config = dict(
    num_hidden_layers=15,
    hidden_size=512,
    num_attention_heads=8,
    num_key_value_heads=1,
    head_dim=64,
    intermediate_size=1536,
    vocab_size=16384,
    hidden_act='quick_gelu',
    norm='layernorm',
    norm_place='pre',
    norm_eps=1e-05,
    positions='rope',
    rope_theta=16600.0,
    rope_fraction=1.0,
    qk_norm=False,
    attn_scale=0.125,
    bias='none',
    tie_word_embeddings=True,
    parallel_block=True,
    init='normal',
    init_std_qkv=0.0299,
    init_std_o=0.0,
    init_std_up=0.0299,
    init_std_down=0.0,
    optimizer='muon_variant',
    learning_rate=0.00697,
    lr_mult_o=2.0,
    beta1=0.93,
    lr_head=0.00907,
    max_grad_norm=2.0,
    warmup_steps=200,
    schedule='wsd',
    decay_fraction=0.685,
    decay_shape='linear',
    final_lr_fraction=0.0,
    batch_tokens=262144,
    max_seq_len=1024,
    doc_mask=True,
    train_tokens=1579000000,
    max_steps=6024,
    dataset='wikipedia_en',
)
MLP neurons of a small language model. Each row is named by its layer, matrix (up: input weights; down: output weights) and neuron, and shows model dimensions 320-447. Each number is 500 + 25 x the weight over its row's rms, rounded and kept within 0 to 999. Numbers have three digits each.
After each neuron's rows, "fires on" lists the tokens most often at its 100 highest values on Wikipedia text that the model never trained on.

L3.up126:460514503510465506489496466455522513527514472500484539496494481504493516503468500487484507526506520488480505482521533514509501495500521505516516501439495475493517533499489521526461543550495479479466459487454486481487507510484489541522538511530519502541540463484517531508512504581509532514523514502471513536466506540480485506498533501473504520484482514486460528493512477469517479506496
L3.down126:551473466502500489527513494485534490456499474462489515432487468484498509505540500522471521472540520481493522479535524525489525495495527481532508514492478477467467532529465475513530497492461553504501466556492510481494475500481483471473491485530504507484520499512512462469524488565498514490520478523495515493506502503516517468503511506530502524535506473486489499503478535521502486497508
fires on: ": ", "of ", "born ", "-", "active ", "cover "

L3.up205:500488495541496460519512494493510519478462504474493538508523472519553481441482428469487531519531505511493525488490501504501492510498517517515445503480467505492471493494448495530465493469480492503478479479494527508531486505501517449472499471461483487477494509507486497564585519525482487497484497485508500484514496509504496517505490478534510520475488552504499492525487488507488564499483
L3.down205:485507532510525528499486518523454508511491472517511471517488483447499512525488515535527483523528496504518524480517535480481489520472517509489483492473489490485506497499521474524515509483511537485488512539499445501510517510455493503499484473509506486463517480472479543462479480483479523479552521497517498484500482488519492499500513469510498503520519505500529530489512459464500497520504
fires on: "| ", ", "

L3.up22:546512435505492565534523486524473486484493492522499471465524520497482546431544487504476491515517494475521464506538454533517464508498466529492483525496487484489517470481521497496503447523499447492501545486490518496479503489474484543479441477502477504524527496516503545470500508476497512485523455511531473496528490485498492483486522476525520476498463524495498505494495496496498522500497
L3.down22:486508462509546535526491485499513506496507515537464469499505517446490511453452488494491488479493538515469498509512502506498452482524502473517475525505493450526515519520492488535504508509537493542481498471520475468493469458512480465535436509522450506479495479506537488525486540525516521479501454507458525457531457516514513501481515508483512502496514497468507547527510517484477476546507
fires on: "with ", "have ", "c", "ault "

L4.up1103:449544486478496497475497482514476500533507493554503527485480557460473527495498504527492519530548521495501518507507463534477514492474527502499490538522520471505499468490501495513520499516508468493508523512520506494516449523470532530515496512545462547510508545485496466522488500469540526520462516505521476476433497480466495509549513468471478471495512506508454495490477515510484523517463
L4.down1103:520501472527498494469521555538507492502528558444501528482512516505489498527477508449501525496514506460503468495530499481512494506517474502493496474444504533488526517500474492503473477471503490475486516469494495499522471509511456478484504520459479539488474506480465520568502486490496489537533499474475539508536511505506523512491543571544505528545504500493500475496516515464504526520467
fires on: "'", "’", "one ", "or ", "less ", "ain"

L3.up1390:490488525495515508487506503460513504528532504483510450502525500507499502520472486535504499452495499516551562484522470515533499541505487495523508514516500489449527490504483442498487485503499524465512509504459471484546476523466517481497505553462527480513541515496514514507479542530495508500462515504466525494471459519469454501491535510499497518543500493502480500556503472470544546462500
L3.down1390:497492479475562483518491494538513516499517512524510479502520504515489499535518498490490532524489469488474497527480517502503538517490538494517533524483491510461538459481451526498486525474530502503482497489477529484503504539522500534505524465509526445477476422518523479512471521525559497498546475479489498502524542465528474496484513497538503500551448498524513506462551514482519487539510
fires on: "-", "'", "I ", "back "

L3.up439:508515518524501492551521495446531477503535457520518518478516485499497448476495512502512498491499498531502425499537508539486511495506514507539538497573495553514467536487507537515479506494494524525510526535475538520491513521472505573494497460466498512492503524462429548489495543453525475514507513531456465526476513474529541463512477482493459515492495497536497518478516539473476536488485
L3.down439:529483481512487518492493488513484507526472521522511527524485530481468502543547501497496530533513488507514528542483475476545525505498506510523474512467489484455552478487489502514507493513543510489461440481514507443510501464521500501534520525533541471509510464524532502508485457515504519470514481509562527473544510524505503494511491495522532552505506442474491518512485479492500451489537
fires on: "-", "s ", "er ", "2 ", "of "

L4.up909:451521435535514501482523513516488506535457532492533472471503489474506465494462551507509503498477500496520536493527474508527493476471489488509511508515484488447491518493490476500516502495496502500564494473490481494557468531482512513510499516540502522521504501509455490499480446525520513531467519492495514514480479456482492504490533462519460473487516525465504457493520527501491515506499
L4.down909:495523483495506532501499494547477502504515487497494496549493471510476489530486469479494519490518489499474514508496482490477449471532508529447452462532489525507478486538507490492460531515495525489475551477495504495463523500503472505508513468499539510494499458502541454486504515487488478515492503480491533472491542519500512548490480515523493515513503476507493517500469488475504481487491
fires on: "'", "(", "-"

L3.up149:492550524492506508475511448509501493570530523504504513491483556529499520450481480522506480498457520525481476480523492470506474573471537486528501471487498517485536484520477509497515501508519498517499503553537527523529541523517468506490486465474516507485504540465465529515480531511473484552472486533504467534494492485496529471494474490467503495496487492519529550483504496502461467467446
L3.down149:542462423464500485505498491512518504486487497480457487492465484464449480523491545485490499494523470506507520491502524518492529530449510457503461527449487512525448453471489519498506506522491475510481492464505467498498517501537440513535489479475499510503476507536482504502508475509511521450427512523506495500485451529513511509488462475505467469528512506509505455552514461477538477536456
fires on: "of ", "National ", "; ", "s ", "onic "

L2.up257:524509515502532578450530470536511501470533505485512525478523454512524487506498514489522494507487466521497488523529450507495479502493497475483483517531481480469508491468506474491527417459485467456490512470500503506528520533466531494502503468508505498475461525514502506512513465482515507494493513508480517474488520463512515538495532471477517491505500499532470508485489480539491446527478
L2.down257:474480521491534487496505496474491470462466508477494534524486487510492489483533543536467488519515461519526525474564468489488498504510494488453503460541479497525504531504484515527549472463498479470463507544516517461457528490520554537502525495513473490496502509524508473491517477471508499463477563529477473542526515504524524488510521508476508525484494477479475528531551510475457477485511
fires on: "No", "the", "Church", "of ", "The", "Antarc"

L2.up587:511558530520534507482488529490494475490478491498512518475507485542511497479463505510501490458485511543451507487540517492504519461531479463512513541486492513494567505523493488531510499511516480498476486513499514530513556479479508551481522481478544469512501518490536461501487513503472506437496504459458515502479509526452488511492516539461469476495452512494495485484511526491537522498498
L2.down587:511470436494535505508464503514482480520540489499496463499482487462476497513472545534496470528510518503487497470493509498508510506482474477501534472499498512500503496512513468510522479457522503500507515494520493448491493504493528493511500521482485518462525470533512538524492487462510476550529469535511470477487493462508523500456501496518497507526476503488470459486518496492514500476502
fires on: "to ", "in ", "er", "or ", "ek", "-"

L12.up1388:528503509546512501523502544543463547500478429495561532482531518489514556499498494505462513520491518468487545490538484492472516517462504501539460531493520529507488518486502465483552523494498519554473477516509499490519511522469500515507524479504504470514492451515493490503512506485530463517504512498517492484472474547478487511567552511506502537502490450448521534506541527443472521515506
L12.down1388:526521457508517523512509514515465480482506479499450507495487482467535501531488521498536472514519474499506502554519518499503530485530491499489480481520472513495481572524513499473465478522512482514540473519474470494489453509521482511477513469513479489517509533504492473530510477517493502470543491488532479507451492513482455486462484503502526434509491523508499462486467508489473482492490
fires on: "(", ",", "a ", "-", "; ", "| "

L3.up442:507540486441463501466539518542477507493496427484513476488496509489555517476474548517497495508542504487492482512464498512471504458529469501493485540495504526515540489519535491515480501487472491488530486456482494496528482508509495491497497526485504494501511540518456510420515482514506491478483453513494486527505509539495507489467517515486474551475442509505523487512523477527481515505487
L3.down442:517491481558512466509490469498492514507501521482469490498505502470497485506509473471504479462471510495522499555491530497503452514481518528515520529494516467501449529475549463487484505483478545478503504489497526479506500459508484551501489468536459502521461489505541482504504519547502555460487488469501496502465517510536502494543510509461504495465512502502454511498506468509489500504540
fires on: "195", "193", "196", "ik", "ann", "197"

L3.up717:504477505475498519500491506540471507462521492499504500479491463482516485512488509512506491467485486516494519518518528479546509457515543473507545496470514533483510556460519481491506502476492493499528520501512512481489485470466556512499504473482509498522534527454558487453527510508455507534504541489468473501474510499499521505499556542464477502487493471508466484464504537479472498498518
L3.down717:527508463531489526500523477533517466482512506463484517493526526456475469510543483484464501512543478543508510482471469456499516471498489517480485496514511481534471497482468493462505508495525476520529500532478517499503488487484483494510522514475496470499522462496545520457495489507493507510487484489467520516504423471502497510478503493498456504512499440470470483522487545509467525491531
fires on: "-", "over ", "ly ", "ly", "or "

L4.up128:481528518521492503506457506485509503496457544515500488465551511490487484461501522456506525492462494509485536488497499507459485499473479515535499478504492495516515504506513480487514502513510516464544509510520535501494537479511473495511485508514459466461518560478510544521494532508508505477510484568498563563541477476495521499478454521507505517494503527493476502479499518511478547512537
L4.down128:535507538504501486528521481513528525532540491511512523500486493491500486515516498499518480443491460507513492516519482517502510489528509511490517473524463466549482500492502484498487455508511481488515535500532506512488496549492505487494498511479522516536482443524499482501464492529485471516501546490475473480483475522483482486523470500514465481510510496513546487485476466500561480493445
fires on: "e", "most ", "ter", "d"

L2.up228:539478561511484518490480505487537474500518528498545524469470544445500513481505526531528553517503503502477540497499466480514503501499493499488480499484486510519494465475457504484512540495466496501483506453486501514510474510501436475487520453518487537459498522519473498531509463527501505569489510475484518539495467534521525499478499493515470524489525447496507530495504531554470488491505
L2.down228:475447476489490456482530501501508541487507452463480498495532500544498516524488541457445488494503486493485523466507549461496458466500490537484495532500491487491531513551527503524505477484484511501482521523504498520504485526493550482522504518516462512519514501494522495471452488463497468464495496508521460483522526474476516499493510530505534483482503468508459516532476488469575515512500
fires on: "; ", "| ", "enn", "en", "ence", "ak "

L3.up1195:513519528508508500488553470501521498486501554500522527505477466504518539510519470515484482483512511454512520492486478484486502499514469483513506507466404517505493461499482521487510474534484532483512489526519525503465530489516519559501474523477461469488476450529502556443510494526513496499525494492485501517521485485548503480474504523501502492468501495517481504516525510471517516522502
L3.down1195:524486486492498509540535489491464474515493512511502481515493550466473493468508481508508569488498494505501502473531476445477472473434498495496495438543519475515536500464482484510522482501501496471504443516465482485508466492485518478526469511474528478531525522501477479529504490457516537509537510483524536458490509510495524486489527490466570495522538507513505493508460501492508478498477
fires on: ". ", "of ", "-", "ter", "took "

L2.up129:538486472503492542489500515462492515496555427501516480461490493478468527509533535452498509494438494519465479470536495516468520507499482505501464498517442523478498461481489519512467484512478523505488532506503517466479452494465596504492525498529495530482501508497524486469480524458462471517523497523486448537517492507454493515503544538536531516533480522509500534556513486536475478472481
L2.down129:504548515506524485468518486518484545482476502490503516530482542509486496465486522504469489524519510478508501515454444532497488444531498498521500517478542477527482488489525520519524504488516499481487453547489466480497512524481466541494473484485461487510489436478523493506505494548516513455518502518510491473508523489503493483516497522516500549506492481499550515459536550485457516517480
fires on: "to ", ":", "from ", "of "

L2.up844:505481469486519494488478498466539479510538503463457498459537542516492518505488483505516471512481518472491497514488527520504540491492486483477493515528486531499508469475485488527525502463502568480480480493566531543501492516500523517517484492503541446510551493492487483521517539483457517530504493497474462506522503491483508488492549498422502506514506484476488468533472531495482554494503
L2.down844:521501521482511472469495529521480544519508500469487505532532507467489480471560522509477488435449500497495531549477517487512465482516491531515518512506495513507546499526489473512470469540480498512519517521511503467477497481500460545515446499526515477549525493484493553506530474535498494468492533508531510504547497520484488495466511486506501528479502492502491463488532466547559510520511
fires on: "an ", "a ", "as ", "el", "or "

L3.up184:512504507552560521497483512526472522502547497497579494523524488515478511489486483538469523483529492487491529471475538488483519544469557484505468508479514542483493492456489539504485465494507526536519523519514510500457537482503480497508504522513484484512511465510492490505505526527467494530506452516491531482539518512470492494488528503476456559468524495549491490519520525513432467456532
L3.down184:499478510499441491514457494483543498484496496475511452505495532497490541505508458478505480469464520514516487505537482505503524517490497482514561508465483457510509500504505505496445510480480482545517462542534500523540502474533545521512465495502494489499506438525514509458507481534524510503526473536519473496491490507518492492511467538480519498497470487484462533484501500535486491481464
fires on: "-", "th ", "(", "rd ", "nd ", "tr"

L3.up399:456493490516561498481528529519548526489464489509506526512526496523519485538458532502511544538504454507482510546525532489460506520496488506511542522503491515535466529498522489510475525519468472498522476527525486510498527503524522535445489506467524555512512512490490524497522509516547488494498526476517472533482497532524514510477522501454461522484454462523548493467517512500479498496519
L3.down399:518488485507470522519524465495418482509520511490476494498528484515489517520565483503483484510486512470452504498527464513499472472490499477478462471500532473508503548493502520493485478463518505496511538507481500431483508504470499477519516523508507493554472526490473499520532449496546498518540494555515535469545524503508506477508530486497497488526532524495495497516500477497506497469466
fires on: "of ", "th ", "-", "to ", "iv"

L2.up583:499572510539514496517475469532459494465532496500477462505503513522469539479488488514416476462463453528459508457561498482541549506536529512471541469475499494510481519470478536521523529517493498499519498511503485534486511467452489515508443502474541487498476506478460499514471492516483525469529483464508471521472503519479489492478469503481521526481516518469530473521497512519538501447520
L2.down583:528524532476520578521531489504522488512529469496518513493467509477492482526506489486533535457542522525518487485522499421502496470475485492532516488514496503476518485499492442484485454471454498531495481506494487526514465504525523487472502535501510442521520494539534449508534481533502502489486505503478499487514522521509492507525454468483497519498467527502527502464474510466501455509516
fires on: "until ", "-", "From ", "born ", "from ", "to "

L3.up1450:504490490504480494517498468520504487492544478479512498521513508497536508484494515441550564467517533501530531498500506472478500466521492523511538538523534501530493531536474513469512517511520473529527510481479499519497519510526476486528482455518510460537493482509519495472503485488443531507467440490477496494528504444455518493489533444465495497502545518478529500474499510486498518466471
L3.down1450:506502494492501500481517488516518515510474519509465460529508511459501508517477511516483494520491466487488493484530485489500500498517483518512480482547460479477447507463487462512502518497528476455552499491516526462488499453489493474467478540504502530505536515498487530513508515536452518511487490494487503488506460512489472521481464529507488491530497481525496504519514477499491473495502
fires on: "with ", "to ", "=", "from ", "of "

L3.up712:461461492490540433463477509499501506519487487505469475498472563501500496468461492455485451478513493473542498533521516476481508533523459511524473491476526539485486508511510520552479519499513534506446497509474521516536530443516534494486514494504536498480465490469487542513450512511488539534483519481533489506464498509493494509519502502507485493488501530487516562475500510481485490494503
L3.down712:511495534487481557535517498512519486530468493504503551510527469492497512493448519530474490521461492514471528524503499511471511517501507482516531472500484453521489524505487525469510520498478466501539521497484475499487514534501484504473508482510508493522536465515523506484535490507463512465496493485481508528551478486473493529454508497527483523482519537489500506474542460530500466507474
fires on: "-", "| ", "/ ", "; ", "O"

L4.up855:529510517518488524505532528483514527501479511524505531492509579528500502514486522512501496504528509531535525484470440556481496474469492524490499513476500537500547498505523499516542511486495564489474492469495457514473485458470490462513531518516494503488526522482454509506454528512488543534495495508497520541513467505484506528547469468489467491435493530498499491471452531500462515462493
L4.down855:524504488508515414498501525538523494505517472505515483481463463510500515490520537493478490488484526466527468495529521493468506550552450516499505493552475462488512489489482492490450502488495439493491470549484493507487517516504561530489481520516502493496476462504547495521510499496503504441506484481514527477505513469544492493489498557489506527503528451464507538512520517534502506522542
fires on: ", ", "| ", "3 ", "; "

L4.up230:518555478525513563538490478496509536522463505557508499481482505510509536514506442488488477467529516500491484450457520419499514512454490524479504509510500502515483488501508527476495518493496507480455562559505501516458474506461490504479448547502476503527493492519496496493526461479503502505506501531507516506510511499483514535528484476508500507502453532510533508504523494550477504507530
L4.down230:539502506455483448496508478511486513474518492477523481459507487527488454464521473500513480509505444537525492477519489482510479454516484466492461482518484506467552542507522512489509515532534532561485483471509520481508514481532479494554498457485517483554494501486477510475482527525490518490516501506479473507529512483479445440467504500465473531460510522515505497509533508505525492456487
fires on: "er", "r", "–", "h", ", ", ": "

L2.up363:500497492492466532496540457488550487496512502495459519507517491524507496482498526504499523517533536507509453526497514512513484510514524479496521497532518468476454455494525488535515446505513494499468504500461520452527484527515488521482471513537489487508495485511473506470538489531493496516482512508501523495476496453474483503520479443476462494514486535504527506460498527506490511518518
L2.down363:493530490521569499487504526522488510516472482541494530504503497510475509466486514443523499474493474502453510499444456527515461506441546500494447499526526515526513526521496508526483513509546455524500490507485474513453503469493508528535510501484476495546499490519492510508490497499480500478513545481485519513502534538518503501486489525485499541525508495490479529537513517502464528453478
fires on: "of ", "L ", "No", "the ", "| "

L3.up611:526532481490487506462551473458491532516498448450477543432495467494524493475512514546475493496547513478497515508510529450499484527500557501531453507488498543480503473523527510445486513482521501509505538493531485528541473528481524511482492506509505492486528505515473486493492501485472464503486528490448528513529527502529517516529524500531506448496523471540459467526471490515470499482484
L3.down611:508499560494472469500497508471527463459495490527473478508513503524507504526459464473516496532529494488537526485523505453485522496535492508448565517490475492493483486480519521530486512487521490492537511464520486493510551486462467482485533518490511502512484482501510513481488471517474505485518495520512486471497496497482480502459477498496470544500508524487473541536515481490500492505523
fires on: "In ", ", ", "in ", "of ", "to "

L4.up39:513482515530518465527491491447514499569478522469501501452505459526501488491481473495495497496478526479514502479508455499468529550527468511525471461466536520535456460486477503501486516481510517482497491458551513504510498464530517483474500493476499521499522469484528470477480499529441470521473464502496512486525501526522497456509488474504494551513509536510485522506456502470500491512516
L4.down39:500513525491455509481520512550460520460498494528498544483484542457522516467508502497499508481525509542490464550502525513513456505502529497520510521498457466477511533557496516535530501538532503517535530502432500499476508493555517504528511505489523506521531528548482504501503510479536522501512501494459492504512482438536509529516517499522524500485486477494506481476546515518521499453503
fires on: "| ", "—; ", ": "

L3.up474:513510508505492481488524471507479491471484511529508520492467492456542491533485486493494512478553450535491482503516506527469556511461487544497520516491484504445542510501500522554518489440510532492554506517471522491474501471486471507530467516496458531491538533490504507499505524538468571483529478476513495511523489489484493483512525527527532507496511507457483501494494499528501463510504
L3.down474:480481480500475526500568493518484490506503506476514479536533497492485551475495484530505510473472543501535496479532517551499495476508426516480485501527492470489502534473475492538470523507550447487495465489480509526506530540511530486501515510506472463488525479480520497502506510477508516484535530490464545520510509482518458533494497490557504484503504504498497515504493503495500474509490
fires on: ". ", "ian", "an", "label", "Independent"

L3.up1485:554532484534473505526505478457497511507496476517446527498471505488537512533531509590519453504521491529498532510507515511475469526515504516503483519486473476492487480543487523529497508482481515487507515483535479536503487497522489518504538527523537466503480499544445502494505477496463473490521510492449462545471512509505517522486498509476466521530493538464511485488527538530522502470509
L3.down1485:467540515504485564488519469511525515486501525532519480486509517529503510494494481489515470510449521460492492511495498506491514491486485531473509527485493514488472531494510488519522459504513504516476477502530518490498464494521467496492436498468472492536550514494570457520528530497508476494460476484544533495509497504473519480490488504474491472475537511496464544522473486473490498528512
fires on: "of ", "Ro", "der", "at ", "in "

L3.up84:476471478559511535471479522473529547479480521501517525500462506506523509493497490469500464516502484483462467489534513508481489511476532498486526518510514498486519527547479522494476483559468492470516464511497488460455517512481495538501484520520496509453522518498456516545541520530493483523510505493515519528477522496512520510484550505482513536510487466529505511534510500498536487482434
L3.down84:493511511550479542503516532494507524503508547520521515487499492467488527497499472515473497483507524475527529487497486524493487521480475476515473484486491493462462506507490500482430488489562523514485491485497532451511512486477477499459493469472525508497506508444502488517502491513515430481518500498489546557489489544508502488500516525553501510514497509490564526517527500480438545484493
fires on: ": ", "of ", "Website", "ite"

L4.up994:492478512532485465502481512546473482485514506485519498494494513465497501533490507491478553489509476505516532516585488511444497495483526520510483512494463493514532518519511534444488495525462501508500477481472491503485489468474487513486584495476524493482504504475498506536507504502522491496561461508519540473508502548499505513474480506524507502486521461474468530477533452521495518474502
L4.down994:459495483485543528503547522500520525511449474488464514489535468506456531504482483524507429499458537478504466470484504506488542451505502500486488515507541529492513442484501456550536436486483506511540510537537497501523507541488504496504543491495488471500496498489502471498458509516527508502486494491515471547487475501485484498491538497480486508495460478516515505553463474488531498510513
fires on: "| ", "; ", "and ", "(", ": ", "—; "

L3.up191:476478504507493505471491519497495515499488505516514494538502503503507485511515484484510481515473488515540513523506481476486448526466466493480505464507462471455453532504528539481524497456505523532495482503475504489514514540489473533537472473498485499478509452491462524490472472509471459533538501473457497542532467487483487489472493472480516477481538518488482457514487517516548508476416
L3.down191:550449532522485487511501507495525552512503478492540527498509499500471507517473496517467532474471481480465492499490510511505542469493505501540457535468513542522482513531522456498477487516466511463526490482513507470477496471517544475463471519497500505491476489490519472475528537455545532538500464551541499500465478509483466505515491515526435518522464475477516522467488492476508526526547
fires on: "-", ".", "=", "s ", "as", "ire "

L4.up292:524502534530455501444512516499507479496495487467507543489490488496517506525513506480495506485541494466488457487531504456459491492505508471508513492473534466576515530477519495520523483529493521486471461484506470505556495476530499511476537547480496479438473507467472538514502503522500486481514511513515483476483515510503499496493480474478466507460482466490519484493564510467454478532488
L4.down292:456464500471523504547470520502516539501474502535496469544533494500494476472490524500470519504460443525458476485484519504481489502522470528479467521516490466501514452533475540480499482487520482486494499493482522544490517481483492519492516487501539499558504503524516487479539497506497522508457470504488541495512489494515505538445463500503488473540474560505515515505447465515527538517500
fires on: "| ", "; ", "us", "and ", " "

L2.up1108:539493489469460502487477513467497463499531506516474501462471500498511479550473503535496501533479520535532471527469481474495517470493494537502506499495539488551481542529506528508543507521467468510509516458551502489493531506468499504513526485480488479494533525534486489543500507466477451501500494502472504496498515484494497513485537524478507520513469446543520494472506529516552464499533
L2.down1108:459505495516503523542557494511492508476460524503505512489547487472505463413471497512519488501485529503495441484524498522531474479476452541514538495471484577502525461492485497509500520462475488469509507499493491470514486501533457504516476518549479474472497481514522540491546442539481522561503493509509490482515514532483496468510509494483477503524503511501492488501486497512470510482504
fires on: "of ", ": ", "by ", "into ", "by", "if "

L4.up503:509531466474476542541505515524473519468517491546495513532487522516542509478461469487534514487476504496457489481529501512451506502546515518497515504482503492529526481486474480526447468504534520506452487477513474487533464454494492484464514493498481465490553478510480487521555483467508533511449489473506531457497491491479499552535539489497494546512493487518451484508473519497483509546511
L4.down503:476489516491466498490491509486460519546477530491459506485476485511525494491481545523474523492523446474511475508442524520500486508487483519532476505484487497550527541503530488492521430530479517491493462523508449496478475499495525470542522510486550493532478484550494470460493458477491502499530511500479461483500504516549528510524477450480531524512545513515521540466532492533528520467542
fires on: "| ", "by ", "at "

L3.up966:509499507524523482508506496488501499483473517458500525504473496507473509454521450519493506500537497523480528447477446501479496530534479506490492443476499449446515515528475494429521521544473493440504504446528486447473528493499492493497476506473499523488497499461482488539490457490509471512510507490509476534448515520529507566509504522496532502485492462503520507532496480517521499527519
L3.down966:465510514474465512514526495525481502520517473490484505497501502536532495533530497503510525513498502520506478483470477473512543482489458484510460502517498528538522460497499514513481507516523483518505499503506452556514503487484514472446509490511481554502486482504536516484505499526509519505474514469502497498478506456505494479470500481487489469424483557502496471541499538455484526489454
fires on: "of ", ",", ": "

L3.up633:548529506446487485517474529520469500497473514485506513505464533508534552557525482466470534515499475473530522493509520510501527513510484504509502516476525471499481479507518476523500480453523511461485477488500520511514487483536507520494491511503499516508542478482495519495502499493489422487503460498516511473490498526501535485509497524503495514521529507511471514523502528482517475524520
L3.down633:495489533487510523517521488514490524517530498505556492483561523498516466457470532529540509491490523517478505500507492523509449471473528482536508496564469521488488496486504499504551537511476507517481516504508507468541489511490464502502491497499492528505479487510480473495511508493538558530519531520499502545473495468498472513510475491527531477487491496494518491530491463453463528482494
fires on: "-", "\n", "| ", "p"

L3.up1419:525489499438529503490502490475526511488489509535441513466546482464486523500503472526515480483496522513481467528468488496508498529494481474524524487515512519518490487474482504519500520484499483473529474467535494513471499524533491517519534462505521535485507502523441508540481469546501517480527478467469481464520511468518484491512494514492535523489480476463535502510485478499466452519519
L3.down1419:470499538553497489506507518513468518511534503556513511512509504465542511495509488489494521497490510487432459502494511488484499536440497516497496526461531493480537507499486500484475477541480459526459524483499529485507511498498510494504494477522515512475509464483524473510492513554481476553516487504514514504550522519504485504488555528491486486462548470484465493514521512471485527511466
fires on: "of ", ": ", "from ", "ine ", "ic "

L3.up1126:531490499505503506501519546486530496484489464502519466476488497509524510529508511510489488485458528468484501547484483517518540528456467485484516507520505520525456503445517490461529567504515487452474527513454521488469520541514492540482466505540539487482498469503487503500505453532509509456483517454512503526516532467492489455501517479534523498504455512510504518509471516507542485489507
L3.down1126:483492489491518541496497473498498502517523504526523510503509490558494484474551492469501501541528498484498450484507512475488488538512511482555515436502512493517496508514519524502488480499481486468482470487529497488526489486503529450492551503542489542521494463494472505503518487495471481526541446494534482530523514540546519542514507507479497522487483549526530519497490532494491521503502
fires on: "by ", "on ", "of ", "–", "| ", "from "

L3.up350:489505497498481463534482464538520546511456503506490524490504467511508528488481472524523501443508538494487470490490496498506530504459548528498513495459520519477513505478478537479511495514534477473491526532464524508505489488488530498492476510533488531499469503571496508508511476477500537472466539481512528525479502543453533526496505462501494493492499505512498509532576513477494491479529
L3.down350:510475492480521492501495506463494473502477523514535523497503513528478485512510453508503522485479452492482512493500463518513488459521497494536525528470465483547485517548496477528491466524536507538476492495543494510496480532533503449497490481493515425504480498542487469490493487493537476481505527514500497476523489450510505547504490495524503513511473478515499566530471466514536523517476
fires on: "| ", "; ", ": ", ", "

L4.up187:523501457520484545539446522508485522498513533538507488516496506506508492504469479507529491495489487473467505467469517561458467490534500515440483484509504467508499478523470516486483496501560474523474434517514526452484478479509474497534491500500495487498491480520481516521533512498537495494494537533550533473482518511528490519508450509490511529482491487455489532512455471514491544500534
L4.down187:493498498524510474511467520466502523491518522508464522492510535523461467430494538559464470474499540478525490532497490511492551536504498466516494492555494561498527486499534525462501449489466502432519527528487517531524504553485507530516510502513513495473499470453488508475524497535515523527457498498491515464481486511506480460502533500531525517467514508510526524477533476529512480480507
fires on: "both ", "as ", "between ", "how ", "| ", "Both "

L3.up1297:482536520487504513467518497502530495480494533507494455507479526520487462485491515460513548478534507528536512445523507486499509456488515508457498550497511502487557502484494487502519462487503502462495517481472484504473480504470479486530495484504472528478491467494484494529455508530550512541488501478511505524495515492483503523482543509492455501512492497492505487486496485469480457484515
L3.down1297:514511485511525462545490496538459468483548483515562567505495450504514500496538462495471515511502460461487492541433512507497484525485500529553487479487490527484438496513501510496487520517457484517506471497524468502543523487507486501525450529511482504514498471524520536468475512491489530463460487511475564488455505509510521447501484507500515493460506546541455514511519456533512532498477
fires on: "| ", "due ", "(", "-", "; ", "\n"

L3.up345:465518459512499473484497501557517448522522531508505556500488507471490483509481511514473469494528468498488469487512519501486497453510421496523489486503466504496450494537450484482515509503461489534504530437520503476487519507505523538509492556504484525510509500488482510481478527474515465520502523496505506531504460513460524483463518484524504486497480579471530491488513511490521501516490
L3.down345:456515536487543519501445499466540498491494473493541486529521500554473514496427519506481480514543507489507521496495526511487524499458493512504484530523516438468474496485535505494451496473521483498538513515459504467459522471499473427500527441484516475517503471479496507501491504510479521483451488479488506431442470488489509517497486514477470502524491451488514497477496519521527530462537
fires on: "of ", "ed", ".", ", ", ": ", "("

L3.up1252:474503501587518526483492500471510485510514498527496484510466495479519561533525512471537513487509495475552460493532523548508484521517491471504487495536507506548534486516456500469497463524520531509518506523477493499468530495511516531526528506480448495475526495503479482455485506427501518456505469500517516512549483475469502532515516505499461462502507518458504477546506520511472503481455
L3.down1252:522501500442481520479510522487485518486444491472488515516498568499492507495512511539548507512492471482467502512513542492523460500490483552483461505491485525502499487479480543521510477468476490498512501514480525495484456479489499532474511440502517462532479564476503517517505524517504525469498507486525493483510500542478519523505463519478523530513519474517465554520519481533487521511453
fires on: "as ", "to ", "and ", "from ", ". ", "running "